Weights of a small transformer language model.
Size: MLP 1792 GELU, vocabulary 3666, 22.6M parameters.
Architecture: rotary positions, untied embeddings, attention and MLP in parallel.
MLP neurons of a small language model. Each row is named by its layer, matrix (up: input weights) and neuron, and shows model dimensions 16-143. Each number is 128 + 24 x the weight over its row's rms, rounded and kept within 0 to 255. Numbers have three digits each.
After each neuron's rows, "fires on" lists the tokens most often at its 100 highest values on Wikipedia text that the model never trained on.

L3.up1689:165148114162129150141132156109152131092099151190093105151104167193098151140107125149119078118139156136142111143105121122122148125124127143156139113137130138173135098083145170078160143138133151104120150116151134114119137147143140145104120121134098159131135181148143133134094132129167117108121134133165096150106108106122134125092127106118068117128183105088134143113131120083124124151152
fires on: " of", ".", "Y", " y", "ir"

L3.up1022:132102146135100147135147098127090150177124122118142124140125109118062125117174142155107112156131155110146154143123104091139198146129178128147127110124122136119142126129094097140170123130120136109084129132131113147157154145119143150127079130116124114123198122106142147125142091127099137172128164106143130155167137155127073119112158166158145100108083097159146147142143155114131132133118
fires on: " f", "f", ",", "et", ":", " Em"

L3.up995:102094114145133118150134124139145188153106069132130150145112083147124111147145091102187182111108140089115145113102125146108133151171107142141121157101127120129133131108102135093139127130107095125101135119099120111124117137148166115107161119152114134137128101133131114131080140170124121124169170147146093122139119111187163150128139106141108093091177113092115102118108112144120109131135
fires on: "R", "S", "M", "P", "T", "F"

L3.up555:159143122140152123127143110158163136160136149153128149099101131142119095140155118141133135107139128162114107145077166142130129119168138111162120135118148098133126093116156120155098143134131105187126121122104103090154113138113097134157163112097124143144130150100099108169139164107135139116100149131071167117134129111112121179106135134192145131129112113119122137176145117094162123139160
fires on: "al", " United", "ad", "20", "-"

L3.up1644:113126092163116123131139129115110122133139134142179139143109133149147084131153135160134123147127162104160142167130142106094128119094093151128156149132180130097168071142130085150156102141120098155151143142118129136143102120117152107126116161105065155133136133136156145115095182132092148148177127145144113125144162187111159136071118146140085119129151099150157140155140144096135166091164
fires on: " at", "an", " a", "ut", "'"

L3.up981:145125100136112127136147137129106085153112112143147076149125140120121135129139130137154151149127156092117142157046114124112137150146139135099103140144148134137155103123131179144135135109124155114110145128107170153129133127125132160118153128130145146131101141117140130143155077158110185170125143129141165090118153201115127110159133141143144077130146159142154150171127127131168086126122
fires on: "us", " of", "ius", "ch", " ex", "'"

L3.up400:128136096143115130126139134130149150134120193129091132140137173114143102130097122110095102162165140143135109162138162155145121165120121130120150130155141105135095117109134102107128103106155141157129066121133136169103142150125118132113168144096134147170103147135124129128116171077091130100156129103131174124151174075083105119154115142112130157118141142068121116137104153127156139115151
fires on: "ian", "-", "ar", "t", "al", "om"

L3.up653:121131113150127166112115101082151132141163138121164150110124129129166078114142092133127129160138109093095136126118093108169158093131105128140180153114181109098124177126132129171138109143141123172158120188120146131133118117123117129150136130105166142159157132121157103135158141145173155110104141135118122067136113095123124128149103111125107166102114156157100133112110070102166125126161
fires on: " which", " that", "h", "-", "ar", " wh"

L3.up392:066113110123137106144103134112137151129149133108147121065163113120174141140103133129155126130139099113133091119119132097100108132173122107126093113149148130076107087173108117090134151134143128108130135179105131137141105156079124140159116124168137080169071142099163127120167166156130122147180150116127125170149109118125154140163143122049109102125139198126130114135127170174102119133145
fires on: "th", " on", " in", " win", "ating", "ing"

L3.up565:111133075134140123126126128142133085161136166137111104091185183094132105134116116126125106086118139164117129112080084132143142133125125144141131126074135177117129109134112192111104129094104064148202101112146120133109075107148127162104115117082162123149147137095157119110120086119087127105158131158127114095126136116120104130144181129109162125141122146134110093134104120130102084124145
fires on: "op", " made", " and", "on"

L3.up1117:128133168161146134099129130160120150147138125113170156145136124108132135103120133125113142116125129135104147129135137114122152164082090175182138112108136136141146117092147153101116151147081169137138101152134126151156110189138104138139111126134080089147147122101100121131094135092123115128064103170123104142161120141129119113118129111099129160138186127110105108136090153108098143121144
fires on: " of", "y", "el", "ym", "d", "ey"

L3.up38:139156130113120138157133140111115126132140152105152133106113143114105131143124117083136129180141108105078122128138130122185150129093168115124134099140179122126087115171137096129140090090165134096146162134150144117148121113113124133130167103109118095126142123177109105112152127142138139130116089121151161141144121098141150132097154151112178136123142123134157129119106062131142126151088
fires on: ":", "v", " of", "ic", "ad", " addition"

L3.up692:131167155115124143116097099131147172157111143095142119155103110146120119108083145122117107127149151128196138126129101143155124132095128104146135168132143116127157142117152106122173118091122112097113122109142093137138175107147122153124126138082132141143127150163148102152163142117103153142089146111168116104103062112135109121121093132194140116124104126115139145120147113102155142140110
fires on: "an", "d", "ut", "r", "on"

L3.up1346:152101116144121130102132126131114061161112139114180155136135125118126108151140160167110109151156153133143132157144128174143143172101137158083114151144133176122137134120154142128145143143138115112135115155151138098093141163146132095116143154102141137130138110104140132130142127138125125142137109097145167132106138163128155144136109158090139115123163090151167153141120128152107065129077
fires on: "an", " of", "k", "ch"

L3.up774:150144152144130101151138094131154139098144127121136111123138083085116127096131121096088134098124154106106134103111115163103107137150114082147147143143140125133127123101129121127122124135184134121116122142097091118135099155145135172119106116147116139133119113147141158123123086154132192116103107119105095132104081156095153135110110082116141128120125154095107126137161145169135157116098
fires on: "n", "it", "im", "ap", "m", "ov"

L3.up1443:094087113138123166126143107111137153149137094133097173117076114128097125122153101121106131120125137126122131087114114121106117207169133180135153098127154133115103127149124127121123144161123110136127088164143132190109147137159147131138123132067143107095083127149125159097166123096126094124097110107154134128124124121137105126148175153117111100084182141145131094083097141120084157141143
fires on: "s", "m", "k", "ri", "qu", "p"

L3.up133:133119145144103134130144129123161136122092166071076136122137121144125107165187140070152107089113118077148124177142129115124121129111122134131146144128117157141100143128185143140165146143106110123171150120128086111144105153100112137097100147112123176141126116117093105118111143108098167107135144181130143101137117103154119082149170120136152117107131114150144106101132132128115120114091
fires on: " at", "ax", "ur", "end", "ay", "."

L3.up1656:087153146130108144098109141118106141138129090118091123145095117130170123158143164077156132142130102118130138137105063107128080182118096130087122118118145107123097107134135110171129140134131127126157131144144125089133127182144134145171115131142137149119154169083150152108155174133172172142145112134129121117114102120081091099100121137147089076109114131133126129150143131134136142156153
fires on: "ud", "ar", "ed", "en", "k"

L3.up1190:130110123136143110140149133111141130083124109124122101124138121087191111133143098145146112156109101111105143144112092129175114145109095139116117112153146149161125141136132114108118108126131121130136130155104155140167167099129074154147078106141139156133142093114111121124137125125155120124137128131171130132113086103116115107123081137091105134149104173184076115101120136115126142111113
fires on: "l", "h", " wh", "s", " per"

L3.up951:145157132149122174098136133155111127146136104123134128119130092094130100165117121116110117072113136137161150116152086145139136139116116149132129115095151130120129136105148142154128111133118141135108118166113121108138081123177107149114140110109116119119143120151146139153130093096110130141132128153104081120103090162153144121116095163142133088148131129100112147102107163120131086137130
fires on: " in", "le", "iddle", "at", "19"

L3.up588:132123127152110144128155119192143095148121125119137117095125105128177120121151142129150142100156167091134119166134139148139111119111173167111133147121142101094180107099089132113188144135162118125104127129112142106131121147147106148171137125122122119139119156122138122079129114134129151123084139110117130155136116125141156128132139106127120124120130117134153093169126141100172114125134
fires on: "1", "v", "m", "on"

L3.up1685:117155108114119107120116085077088147160110143096151146126120104139132118125097112191127179117162147156110169137150138077137111119102190105136120115104160114127105144115145154150082125160141135123153135108082097112114117130153139145127128143148107143127149149161120141156136145132155109141103160118160154129109143101142126126141117111156126131125124092179151146085144139112124096143139
fires on: " of", "as", "am", " v", " is"

L3.up1637:135121157173129143137150123128112130133125148146172169114189110144130158137126165129174170133102156137133103153077140122136103147125087061135120118082146121118122103137109121110126130118128110108119106093122145125134134113152157128124152123148081138163115111129119120150122152084159124107131146109096125119128142144149085099139130130161078147133103144168142141127138094114125136137136
fires on: " in", "in", ".", " ind", "ut", "In"

L3.up627:146127131156150126120152139156125156130151142102112146148128134140101122143139118129105122132133126101081087156123117143140113103122092109124146150126110133174141093120139128144126087144144140149115091096147142115112121102150146127127107121124118097139126138154085121170124167127112138162158110180118099147137141069158171163121136105139100073085146170118166161137115073123135115141129
fires on: "19", "th", "20", "M", "p"

L3.up473:088127109154119142135094152096112134088101116154140112136131162142137105157142081122141176115117090086122150150105147090130108125128184134129073067134153152142123133117149155111151106147137112157109108128132100116108085114107148154092120090107107137121086175124120148123121160121171167142166115185120123136102103146136140137156112123133174119082154169150123086094094116140143140102132
fires on: "b", "id", "re", "f", " and"

L3.up1224:109172092134142127082132111137135135128158099102100160115144124155135141137143119110138128143134112138116121129131071116058152123136109117135105136183160111151165122153112133152083105135109141135102114146090176130106132147115114136135110137171123143140149124124129115106122127111173097124133144110147145141160129131134105112107123185155123109117168112139136092130135139176144103134118
fires on: "as", "ch", "os", "ent", "ay", "1"

L3.up321:133134159131122107140126166126106166125097177146162145183094119113106191125120139122137139126158121115082158108141131133103145146114110130130167110119144088115109097149117122123113157140167113097108122141122077101086105148146128152130122126137155110122150121105120124145146126131118130134135142162129106128137155156128126110129134144118177147184140140209133132128121184106114156118159
fires on: "s", "te", "e", "z", "it", "ing"

L3.up1264:111096152126131137116130130168137124131120119148123113101117097102101148084149177148099124153086075142129121158130099139181116122122136156150142113152120121138153101165122118134108093157134175179122120120107095102153119116162162113133141114100140143113149174135143095123130117131119059136124144098122159117096121122102145182125163133144129125099130117126141103125127116126152143151145
fires on: "f", "ot", " named", ":", "y"

L3.up1384:134165161115160133145107205132094133143096130141103092110051133137120136161116101095116124117093110155103141153124067123149125133119101131132128146106121140148115140109156113146123137081123157127166070129148140119140156112125130146111103121136129129127085147159119122131113124120169125145173108124091118141142098115128142106129123138139127145097130129135135166144137150151139085124118
fires on: "g", "iv", "en", "r", "ately", "ing"

L3.up496:138111112152085145135101095110137160113134146181107133109123102131150135137125119112149070139141136148113103150148149089075124115106105068117104158142140127113100115178116142091105114118115148111142093172121146157120121103121147161152119167134157139145114114133118154173115164152164104124130122102129118144092118089128122162180119144138165132105193141145116124183137131135128082114119
fires on: " (", "ic", " above", "un"

L3.up748:171137086137120094134131132105112122132088146108130132145128119106148117104112122153137138107091159155126144099139121148143155130131117065142156090151083147152102173154125152111093168136124100103119129118165143127132177118156150103078110101149098173138134171140146125127096104117114125148129148140157158160148077146130146097091150106124119128094091126143130128174172112133152100095123
fires on: "ft", " National", "ional", "ort", "l", "iss"

L3.up1514:154125167129114141151131173049092103108083145109161143145171167146110115131160105140139121160150086119128149127113122077135159154176147114127106108121141090150143149117100124124090193149123128107139143127164136088094105170109124116143160191078136092123146147122103142137110095117121125188109124156093116139141150142131101099135084132071147133105104110127128134095141107104122144132147
fires on: "olog", "u", "ol", "ra", "i"

L3.up905:130160110151089126104147121095096131165132143160130118145156111118124108154159122140134119165132138121153129103131137148127155127170182107117150153129111110125088151131147136129129139139122102162114148131154177108170117152145135144148151096141134152119152143102111104086122088118149129089129155178075135124151140119110069142116117130107140133111152075157110124154139136103093128134117
fires on: "00", ":", " and", ";", "ect", "d"

L3.up1715:152139112144095141115121116156128143120118118139105112137132152151073118118152139130122127169138096162163134123128136136140082152142095149155061142085105096116065104158125147167158147119093114192091142108107156160132134104146118122143172089115120138100141130133154157131123127110147143140105132122102083159140168112123135134116152175077118116139089130144144115109147136105101152142121
fires on: "l", "le", "ir", " age", "n", "O"

L3.up913:072120155110109134102116134148125123135096139132151117133128080139112134112151149126144114126127054158113126128151117120108139140131165179104118101111100146157139066128098071122075089134105148143136136121108131109124079177124098126174064119126116145104122105115145150115105171129141101147153119148121196099148160112123159129130124154149118094127121108123138115140142129118100138143099
fires on: "AR", "ar", "ri", "R", "il", "30"

L3.up1579:132112127098182138131112136144121142139144116119096145118121101114131114103189128108102155133152200161113118137118129158160138130118106101164101130111134073126134135153068126137111110114111111089118154153099114141175152142154072142178123151116124115124093119127113130111139102096144149157124087121126123147139138142118178110117128131165158069128141138107116196145075161108119123114151
fires on: " of", "C", " east", "ing", "ates"

L3.up1522:122129124130148069105121134114105132135133100126124124142123119137100132159140159172158082174103152106137086150192147117131122131149097060124131124122142127106108081138101118115152133145133119167116152103157134145130122090119109128110151099104161166104150103131158118131124143136106116153130137166095123154171147115100153084105185133123124146187137106088115095119154114129148165105105
fires on: " the", "The", "the"

L3.up255:151144138159117175053153089122116149128126165137096132150110122134127102137132112089160140149131070112126127089135083110137175154098168167149128152158137153102143158148125168138176113085132136106131163135129163087140162179063105112102167133087132092155108095122106071089104140112125131103119131174083122131146122113133107129139140115130133114134139161118148150075119118165124137089106
fires on: " and", " After", "After", "-", "st", " joined"

L3.up139:083154131133099144099116162102115112108133140035126104150159141179145132112111122123173113106131111123140116131102101154131132119125142139163119107106178142118143146143121134115142107131145084131094143130113120181127155120088116129124097166150100145143137126139126154117119108114128097116132127139123159079133124143121112079138133096119100134123134151116117111094131074141121150104140
fires on: " of", "fess", " for", "v"

L3.up1448:108129163136146134105092149123135161110156156129177161146098139121108126141108145138132145148139139120089160125156119107160105125160119121151158137124102124109134100180130117137141154146094091049111094121124184170130127111132135104187141122103194117105117110150122125129110101090166120178118109144119146121115131116116085146134160174129107112118147187141126095131117141087104126139117
fires on: "20", "19", "stit", "ic"

L3.up798:089142139134148083119128128160148129140134138155115102168119134127145089103155133141144175142104061151127123117094109073150080138125175140160125110115139112129115121113188110138144147098130070136092128102123161149089152132123125176120084129128163102074109118124119120150121146129127101118146115140152143155121149131109128109129110119128139133111162151095138113115129110103124113107149
fires on: "ai", "ri", "ar", "it", "al", "mi"

L3.up662:111137148147131158162157102107143094140184113102111101122098156151082153141148127114151108082131093106138104076155127135146091142141136138133104118133138091146136136094154144159163157098114159166166140160120155142127121110166118116162159121113134142121119102142169143126109151094155197129137114113134136094152111163071102107126156121102137138145142138128132079205073092127147115148131
fires on: "in", "l", "ing", "le", "let", "ap"

L3.up1651:147168153097151139148102122122165164138127116173134127150130064142106075148133107118128135121128090136152137138094135118118088131134156127086133156121141116108191122169131121158140120126178117122128138074137141131103120124114097102158170143121124117114145120152119098124083141107093138140152158166123111114158113131138167129142139144116134117123116137111109127137142150158145105129146
fires on: "|", "\n", " with", ",", ")\n"

L3.up533:193080122139157102154131149151077162131088126136131128131195108161103148151133093117132154154137106181121100181122202091135125106154102110151153104131137092148117104091120134118141122123129111107136156105110131117102101108138145108146139137088077114104114122125074116160150127150099117107153089136138150110164125153111145111139159121113096157081144103145137133121115138139091114122132
fires on: " and", "v", " among", "ov", " the", "od"

L3.up583:116173128147109103101132118176121171130165102138160138095116090103135116084108136139103150132150113138107122117105119145073104126120111141126132142133101134161137120126142117113156161116070127119144104161135148153123134102132099140189125133148162119146142113139128137117120132117169150154130121155151150158134133103127118144105134133098143124120127133136174155130079114131103135138144
fires on: " of", "est", "f"

L3.up521:135128106128166109153132130146148119147159143146082146141114124139184121142139125125163111123141130085115127087155070101147139121105135119098141140140151112132118121104183107154138133093127113147119140127120139085109109159124142106122110084089088139129159121139118107112142099123125140132128134143159161133128101083108130126147145127170112142108144122148113102154170116140116070089154
fires on: "born", "ad", "on", "é", "h", ":"

L3.up296:173127132146103133124129134149129120149149123087139156122175139130140171126154144116141128062156135055115143144133139116118138130125111143107133066150096140111127106196118117093143186112121128126096102113120134138123078155106150141113112095108125141096131159105167093113162128112139158111121140104095154121123139122144103112141085090139137105106151131091119187137115116148146103128093
fires on: "re", "r", "ac", "pec", "in", " fac"

L3.up63:144164111119113091142131140091138134097145150161176128114153112092154116106125117175094096097154139103136124170168152091123101173140108144161145151118158111123103123126142119132097150162132132134194126132138113126125126078130105077127161150135120118099132154155133171128131152131083137108128090130090146145138137189112110137165137109127100105117115151110154104149136130114100150169095
fires on: " in", ",", "4", "est", "ms"

L3.up1445:146146098119127152120152119169097118142143147065080122130118135171148078111126115159142092093137133135082142127114127095138090138136095117123141135169069148131119106143150158133142170115124132151085127122190137172125145117155095139108133134117113175140122113152070148123133124119120118112166168122121122133145095134115141125115134101140127128091172094156122135109123136113136147140113
fires on: "ro", "E", "am", "re", "he", "ach"

L3.up795:158090088134137124108161161111136145118113101101154138154165131092106075112100117170113153114155109126145156130183150132122089159129178132115109138125133126144148112100162117110083125119137138133165129105154122121116120128143106166097152106137160150119103124149124115115127094108155135099120128077081120154211124152069179160110100128117101154119138162095123098130127089149186106120154
fires on: " att", "t", "ist", "est", "tt", "f"

L3.up1182:114140177147112146088127086114115145130152139159126161122157128110145126145112128160098101129103120108135103126129131130160135163123155078126107121124146119143116170145138104115100121119126151168138113116177130137139127128106131150127143136103171125131132129145125067128205129082121186117114119139112112120198141094130147103102138141098120143132121175116135134118177121157136144150148
fires on: "d", "an", " St", "st", "n", "b"

L3.up30:108116117122119162140134133129166156126082113180139109126142119108142131128107124110145135147170150132112125083149122122122141101124110174128100160144131117145119129125099095099142100155126101132183120122115150148129141140093089132145125149132154106113148112123122135148146137161132146134129107130104125157171090095114134078132127117134133115109161138129086116119164078083116113110149
fires on: " of", " G", " M", " H", " Y", " the"

L3.up101:073107134141121153144137171158139116151155093131149153123063182117093158119107134108159158141194138113131076063122122079117138145144112131066132109146148115106109172137127127111102089091130108088149112122108125101126086125164150121121153121123171121099141140078151104151124145140131114090091154094154178169135124135152099096119133096115154128142130141151120110123095115136127149146135
fires on: ",", "s", " War"

L3.up997:127138152143117130122118119165122105137118132128119126134100109105129154150152151145115138076138105138157112145105153167131101173129146095141130125100127121062091099132129138104160128102145107153114161111094114145105126160151111123139093136119127108134135146200119105161120106167147142149134128118122118138130082105114128162094146140119156128103151112116147105170053113117139173140133
fires on: " |", "8", "me", "un"

L3.up1503:165106115119117146110085123139099132142122108111117145128165132124095125160116061119139128110056099115116095130118128127150162099171120107149140120162111145099099119115164138118168132124123119168150109127127155131116165134136115147109147148181120118144137124140127143158154112110104069126161114088114128147138072131128126167189084133153158109094141158088161144157120117111093109141103
fires on: "m", "ars", "s", " World", "e"

L3.up202:192160124105134128122146132125161141119114135108178176158128122069167128100191110144139101103192163122100124128142106118129115142048077101166121091138155138193117147104114101146153116130153127159128084104109088103125087132099113127134132119127134091116131142120117167119180126165117124146127095147139097060151114140122097094138128134089134131127146123141162157097117167116134133113115
fires on: "ra", "id", "art", "ail", "and", "gan"

L3.up447:154132139126121131111113149096129127139157159118129067149114108161125178120114148134103119151143174146123121151151128160088124163135140124090139204155138119130129136127145155133129134133153101144196130130147123164141094119162122148158125145138134114107147125147134202111122093134107129113152102142105110132151117156127138113139150123120156154082137163103110116123124130124135080116085
fires on: "m", "oc", "t", "c", "rom", "r"

L3.up416:156135144115133138065121115116138157087141141162125110115156137101108105141150127127083140179133089147142090157099143131105112048174123121121135130106161121151134130138160161123153097111166109102151092115155180148085110088110151125175103123100121135117147061101130102082175125140157105117122152111141120129159164112134145159130160098087130148112119102136178123107095122164087111133110
fires on: " and", "um", "ot", " hig", "ired"

L3.up424:127142116153109084145145127110158137128127130145094119142132139126124081125152163139122128148098097122152129146100149113144086135105159150107138108131141142097160143128156128135155129156141127179137127157168109130131131147118100112123185095151133073158092162166132098135183065117143132124133107119157115152151115108151148125159105141131072120177109124170208126137105166092105152125176
fires on: " at", ":", " by", " against", " from", " the"

L3.up925:147139093165111152094095158139090154121109105116122105142124106116141152111086104122082167093126137111111168174114118122142130079079140138192127139109139134129095133089089119116175134133146137130134126120105149126141090158133167110105140100161147130121170132145088133120133173088098099101099143103166128125127111167119121115141164111110130139156114099158129127134115128072152108129097
fires on: "yr", "ey", "et", "one", "ay", "en"

L3.up1307:105099130125102145143167086129121100117129122106182110109138096126143123095177110099099118092103134130138154124104117115157130114126131160141134094121110114123125113168088130126116117117097150137168114173141134186139120092167178149105099104128117170126148113137105100164141125123164139079141113113122132167118104165092129151154080125096112118114166123112170141055086134190089102149111
fires on: "s", "ham", " family"

L3.up772:103150127121124155135124158119154115106105087128140161128139158133110129142130154101118116137156109133112143149123128139071131155129130151127112141121109101129147120155159143100100081146119144121132135109144124165179163132172127131151106136152110144110128142152104119149137172107134115141091100125117093132160120099127162105129144136139110098114120086115102144139144175125113116136128
fires on: "g", "qu", "w", " than", "ver", "ag"

L3.up1338:131131125151123094105119124129103141108120147152132107147116143101112108102152118147148120102114155111134193144156139141152076142127127119185075132141163118126150142129104148106145120108134103139122153149107128172122149124142107165099126143074145122111097100126160088095123137112135138137111166085126126139102111143159117118148163116137136107096120131101145123177155123123122104148097
fires on: ".", ",", " US", " Sen", " District"

L3.up1275:162156120110155126112120114134144182113198126155131115094147144176156133084167134125112135116179102138111144092141111108102156151148148095163102141132148083118102076148139123146143119076125104183066115151138146130154121096127096121195152130165110123144132136157114103101139124172141101181109135163141141122157124152099146170163119125092113136166109118083118116126128100143135142175138
fires on: "n", "O", " of", "j", "yl", "al"

L3.up842:135118176144172092094119140147154166134144133111157144140159129147160142130088113156133150108126102152100185138119126123086163097128165118170130117116149087096119100177116157128102117149137156135106103164161151140127093080122151160098138103142144144143138118103137130139150148101119113120121123139120108183124098107147126149188153124172139132130106141115101131102118103119081099174134
fires on: " by", "in", " than", " is", " from", " of"

L3.up687:137143126117129127122116149066132153141105147130138126105134157133203139174135122108124190142113119170119112185136123157110170105107126113115101104126126121135142116104119113147159117097140115114123097161096148113116152150121139122140132153123111156160129142087142147187128108094086135128091131139147124130163114113119077105096129148152186094204143125101142156139091099129170103120130
fires on: "al", " of", "c", "pl", "od", "ected"